From a checkpoint of a small transformer trained on Wikipedia.
Size: width 384, 6 heads of 64 (2 for keys and values), MLP 1024 SwiGLU, vocabulary 27001, 41.2M parameters.
Architecture: RMSNorm before each block, untied embeddings.
MLP neurons of a small language model. Each row is named by its layer, matrix (gate and up: input weights) and neuron, and shows model dimensions 0-127. Each number is 128 + 24 x the weight over its row's rms, rounded and kept within 0 to 255. Numbers have three digits each. A neuron's up and down rows have the sign that makes its largest values positive.
After each neuron's rows is what it responds to, as a language model described it from the Wikipedia text at the highest values.

L2.gate277:108126124156119092189088117122162138119162148142118111150113155136104173135106178143103131118113099107133119115098144127112169165096135087105138088136144098102162162149168134119132099159071129130131149143133114142100124117098109126097126112169128147169143132161118096169123074096109123143140151127136064153085126110162147098102121104115173102141133129172130136118126139172118141125106
L2.up277:098163148145133124175110088109138130116160165150113114120102145144113139141156176121145127158104076133110129121098147133103174115102122114137142084109077099105145091147118133104144113134092109121152140140115093126125117145144125114088147087172128130176146150137129172124128118105114174100107113146150114101134122106139166132125137065108130109133117129140106106114110112122121087085161
Responds to: Adjectives and modifiers right after a determiner or hyphen, before the noun they modify, such as a cheap, a mixed, Mumbai-based.

L7.gate571:143165105136092109145109147116150108113088128105117115134134133089088159120153170103148095146111085150164153117115133141130135136092146140103146103130127103111110107111134147114142156130111128171136147151123133122096146159113155169175157129100146103117144112074095139175094139162135154160136110149122156069127122119143129140115117072107149144104132116144149136110095151087132137152171
L7.up571:126109104119123150150090126122136128146138107170110087134175154136084174124156165137105139122110141136121105124124127129118135129126091124126176097128090149085108164079124117131070141132112136104180179161168155114144110144129146104153092071130122097114107092132120104111172086104075136125174119076095147105118133086131157128126097114124162125096106178136141102111138096142132133097153
Responds to: Words inside set multiword phrases that predict what follows, e.g. Own in "in Her Own Words", "at that time", "informed consent", "Best Supporting".

L4.gate122:134155195108129115091144090115139137110126150115142118127113170151162095125138118160090139165080153137120147116134113126149147165141109103161132137168150096119158077131130128137078136119170067105153113129128138161135153153084086123133159155136106142157136123203150118141118162139111123122082160169136130121139088138142113146156128154159135116111168097129111144125176113100162141151155
L4.up122:121158179148152130132096158136121143094130166134111096143144156131133096133078130148142141138117136113119118122144154116164090091135127126138125152195142075123069101175152151146136045150117170104127083145121127175096128133108136170167117119108096135112126123124126107151147133088169118111097115104139122112144149163108104139176121126128159103092132104119111148159110149125159136145138
Responds to: Pipe separators and dashes right after numeric cells in markdown-style sports and election tables (52 | 98 |, 37–29), plus scattered mid-word pieces (ind-ict-ment, rip-off).

L2.gate286:116101104164163163126157115118123106169096119113101123103112097176147106168163111107146144115109153154105086138097107155135155136099133139119131154117094080140161163186172144128121126176111136114090150150124194156160153087181086098110107141150109141112112104090112130121113141137145138130115132160094107120112137064134078116105139108099142153074150115130153127146133131143094162136137
L2.up286:144153130170129146123091108114113107128137147178105127117120140097108119133129107144126169179099138148155134134093119119145129129159132131137176108127112127127102102124112091113124117103123177124149111150157131129162159097082094193160142156146130148142087107165171159134116076136152146156140145148115093083115130164129121143140144168097140121132144105132129130127157157113101131082098
Responds to: First token of a cell right after a pipe in Wikipedia tables, especially election-results Turnout rows, plus name fragments (Ro, os, Kol).

L4.gate51:118132173097171118122110099137114097127108104134130104122139112098172117123114147102105104138110077135145129134183117131185142101097148112156153148155113121136140146129124164132125141134131124141157141104124146124153107089119142110112148115146096129104165103101128084131156098109115130161179124129159105144133126108132162140125129142074155122134141123143124146139132111113144153112104
L4.up51:129185152118129128140134106139157104097111079106131123145092127096126090099172118093119105137075153139126178106121144151148140116093160134117112089123137121130118117079141149113128104163168159139125151132174151115160145123112138164042138135131158176099178097146096125150114114116123106118154155166070116146106135145160155096155166131114114202116127116159138128077119114125187149147120
Responds to: Nouns right after a possessive (his, her, its, 's) that close a phrase, e.g. his name, their father, the farm's name; also closing quotation marks, table pipes, and High in school names.

L7.gate891:123113125200140166129139126118125126149139128115137152163095123144147144150118114106139115138141145168119125139101080140166096144171161121080157148095149147125149130107165117121075136126124123118120092119143172119125132104129115101118135163095168114097111116143071106114110098121138108125099125135177092156146139128124166104125212124170135125127110129145143141131102133121136109135140
L7.up891:147163128090091155160119144123126127105123154133133138122124145155078099141143111115113165138123167142127145108139092084096117157131102094129167124118144163126157125137153091113109129112122120087107115176112139123146179127158096118107141087149125097117106140115105091110111116142151091105107126126139090128115118104181123099154135101161123082129079163106170145057139142143102095160118
Responds to: Delimiters in Wikipedia tables and lists (pipe separators, list semicolons, % signs, == heading markers), plus scattered words mid-sentence in sports prose, such as fifth, previous, start.

L7.gate274:112139131111139119119097110149123148129108113129116125170135112162140125156122129126124107137158100102098155125118142089069086122137115178098147120119111121107157128154160138124148127167119106137100111097141176082163167065142123129114132099116109132097100166131137145128157094132102100106106183152115096138117133139123122137168119129099098129140136152137164136125167146101096135147130
L7.up274:143172155095151088152148146082116090155125085147107161122132130101156113108139139137106128146138143091090092162127126127123110161136128099105130097104134088140141109165148103127116122130124188147158109175146111122111136114147133152138142104150129109156087147150136102100123110117121117094132127156142149127094136133157103157144121160115092099126065149136136157088090100140141127121117
Responds to: Mostly table separators and minus signs in sports standings rows just before a numeric cell (| 8, −10, −7), plus prose words preceding numbers (in 17 games, October 12, ×).

L2.gate615:121132145116094140171174114128128141112081135121110142090111148155103101132127135125107156155107126167157144133138132170129119136096091125145139138119126114128055122107083185128122126155144152161139135100195167111117147088114111138143160140055130085107138132093118112145110168136141135148131149134148131136070126130151100148113096157125129099105168133117143122130140142106175148116103
L2.up615:148151136151143126134118111130133109146119142111171135137150114124170081175133095108167128125108128129105135125167149114152106137119148129087098120101151100116126138109144109155113150115096106120154112128104108119103126131158130120110148130124140100164147118093106141154086115137134097145170092140088120138152083105100134148097110111143161163095122131100150113131074123150094131184123
Responds to: Main verbs just after their subject, especially "signed" for bands or companies in deals, plus served, took, date; also apostrophes and name-ending pieces.

L4.gate109:132159188095129114168146154092142098134123123141111124179098113137113136155111116152109152171125131137142140129123129110133184140138149166102087136126161103120138139162124109143157102126182126115117137121142098092105123154152111127133087152204143152117081169159143131094168136140088178125127179161101132152131142161125162105101132127168124129161107106103149138171124144122093144124131
L4.up109:122113076083110142140154116115171114074115162098107155158081123127126135127102173121162109103145103137101156139151112132141116160086134145154108114164139115133171134095130133152137090122139150123119108090116103133125122169172167174099146146110116158174164102133116101147104148130107114174121128116138084119160105157131162132133130145155127090146121126148102125108116112089151110123149
Responds to: Pipe separators between column names in the header row of wiki-style tables (e.g., after Player, Team, Votes), also semicolons/dashes in field lists.

L2.gate6:100079101118103136159123081133144118108159119131137106182169166115127091106118110115112163159134112121138121096128129148148177164161144084151164128124127125147112144110127144116142113098114116147153126135104100113139146121092149071119166111166109128164113128095127101121129115136150108136137124123132108096117129115111096132157125100117111133129139155166166147171123109153133134160177
L2.up6:127085140086093155149082117130151113096127116089145073136165188106148133134131130106098176132074080140154125130114134125160173082158114064127126128147158111155117183117109077154090154101106166110116133112137137130171082145140118108146088123166149155134111151117144138143117127110187150173124124131120125139089109191154104151099086143105128079132117142110124136149099138116102126122116
Responds to: Kinship nouns right after his/her (father, parents, husband, brother-in-law), plus final pieces of hyphenated numbers or split words (16-year-old, 1961-1964, imperious).

L2.gate814:140100137144121134129132119135146144167152099132129123126131102138117121124127112147120113096166154139129147149128189162093153155176151132103150095097137131111147113134122134141129113114088149113113111172123116128141151112127123113160146148138097143086145105135157135111089089132133092110156145128143131114125078114155124110126121144124087111119120183111143097154172125165113131138143
L2.up814:090109078127115113146116179149142158105121124126139099159113165110115107160126141165152120115134146157124174156128102127102139093107099113122104140155077184161157125121110085145125133116144176169090152135100164151145137129083137137152078108109176113127117135117162140137136166125152136150135098163096151104113134121164160180159094114101096119136116138094149104154122114108173144126112
Responds to: The second number of a sports score right after an en dash, as in 1–0, 3–0 and 9–0, mostly in results tables; weaker on other tokens following a dash, bracket or "was".

L4.gate219:116124117105103157105108099105123119116070150110119123153129160143100079104134152120079099153137125140154121129126149100147096129142163149162131140122153119124112148105158140102145155088138130095133100146099123108134106151068168147144162069144147095131133139131128104136089153170135127150151170102159132127120178120120159138087097096099163139129155147130134159107121106099098111123144
L4.up219:142107181109140121123169101117127139144128159145136138146157145119133144122152109160124168126141106113134125132157143148129126156143201135152135112112077096105140102110127163128104130131109088122149148103153127088141112157106161116107115171127111098152124107122134103140154140133138131159132108127137129088129103125090102138141104125177175155173130187134134155103127099154114122128086
Responds to: Function words that open a following verb phrase or clause after a noun or verb, such as relative that, infinitival to, through, under.

L7.gate886:118126119153145126139133089125123106153125157130072121132167090096087153137154131148110135168140176126107118150131174155137144179112126112104096132120118080113084138136146130127164137148144075138118135138119113093155165121134133117149131147115116129144146149083130079187154155127134129164120103168097139083139098139104105118118103147117125116105125142145140122097114093155111129192167
L7.up886:139158108110113116150151185135147123149104147141101129125122130138106072125116105111165111178138151140116114121108095157186096132128121116114136112137104149126134110172139121119094138204130120166098125163138094181134127083088135121105112091142101142111157154129170123119111146122137124144116130174132143124131147090128090117097156147122077143126129113171168132117127112116122115117201
Responds to: Mid-item pieces in tables, match reports and identifier lists, such as minute numbers (Pedro 9'), table-cell digits and separators, CAS/OCLC digits, and inner pieces of foreign names (Diocl-et-ian, Mao Z-ed-ong, O'Leary).

L2.gate434:118127124145105131124123067147150127133139126127095152136128098129102125125146123110102128142089153143106164128136132090140149136130167156111132113098069114172101098147134089157063140146098129115112139131112128104082124125130150120108129110152110133098106133118118148140112113104086118094119126167135101156146106108125153106159172205101145112119137133106133150116165088132133161155122
L2.up434:086077099126114133141135137124149118137149128116141120163143126157088149146097125106123182128169149110123130110072143134129124117156118145030138148126121123159139131175134091156082149142121127160107091133149135100152122136104134140122110118158156132132098116165129119145152106160114141153084112134132129158122144134135144144112138104111138107140158164152118175110143123119128143109098
Responds to: Modifier words opening a compound noun phrase, mostly in sports careers, e.g. first (-round), major (league), full (season), winning (streak); sometimes mid-word fragments.

L4.gate242:152141141099158119141103141123130117144083102126114142091167140123155170125133144143088159142101120147136106161157081181113103127124151131141158132170173131112126131155134169120133121127114141093139137115113133141158136093136120139117134155143151100139106149122114086178118102098142103125155173193114120140156133142160061119134116138135112143135188070158127123110131149203158152131106
L4.up242:149135110109212076133129149135133110121141145111106128111128187104132137104114126133098123143104096124143136112140195112129126136130077107102145122167083149131171148130166134160130099094136133156152105122140125078131109120093111146116152102156146155110130164168156126174126167129111133162140146119145102094189149135118121161088184149119102128144122137158119151100133113126144107118116
Responds to: Mostly the second number of a match score after a dash in sports result tables and lists, like 2–6, 1–1, and 1-3; also stray word pieces and table pipes.

L7.gate118:101147160119156139133119105114131149132132111161134140131139146097130155153102121147126127128089152146143113120161105113114130174135136106136135082113151143148102094164117133117132150134111121170093182136108129115145098101111117111133163083126160150129088134130157148111163128087133142131107147131081101123112111136103141170116135105130136106139123154152135131141156142133123115107142
L7.up118:139104196159108135071138102173067175167143092148152116091139088091154103097121099136202120104133131161144155133093154104142120100069121138128151150123151148089143139146138122113130150132155145144118166105120075175146162108147093119143125099126136122106120086135113128099120151122125155102124168134107137138143108119125136177130128154185128145153143080091126151175156173143137131132113
Responds to: Numbers in pipe-delimited sports and results tables, mostly the second score after an en dash (0–6, 2–4), plus ordinal and vote counts.

L7.gate425:102108140117137148159108148161142173109071105082124117131109140132123189102126115114137124126186127112138151108163181166117154127095123139094124093128136115168135119131112135136156132152109110142146149129145151105112104109125155128157126143126137133139120157135148125149194102145090097161142157129112156173111109138125114143148152115117111112089165144140124087135086158131121117105118
L7.up425:134082170119141124165181130167098149145103138138130154138117151161133134119153126128114139146168112110138103133140173158142152089118147110135114110082153131123085083097160175121125095131099133087135160150115109151192108134125159088148195158168150141079108156129154140135152138158074142134148126163156123182131157109110146098126180116136097116103137117128127135134105121173126099131139
Responds to: Nouns after the, his or 's about family, lineage or homeland (father, half-brother, barony, city, land), plus en-dashes in east–west or score ranges.

L4.gate447:114152156129173088138150152142098104116168087139145130069131133125146111127158122121105135142115125156123133147104117129121137151148154093185067129147122133132108166140118113140135125144157108137098075149126127150129110104111085123155107075148143064151131134081104149183095143067156133154119139121118141145070108141133115136155162118163098144098133099130158104128109108121125136144126
L4.up447:144118119130103109093143176078161114154122149095106087133133126092126065102135094145097169114127153122196137116115119177125191152124117129090100144128115104126129132153164129119165077127136137077142100156141141148113139113120120158139078130113115110094155114144160108100103168147137132158100130156146100127133132119131098153119128137123158143132138088136136118120165133102160125120138
Responds to: Word pieces inside hyphenated or elided names, chiefly the apostrophe in French d' (d'Ivoire, d'Eure), plus table-cell tokens like 0 and |.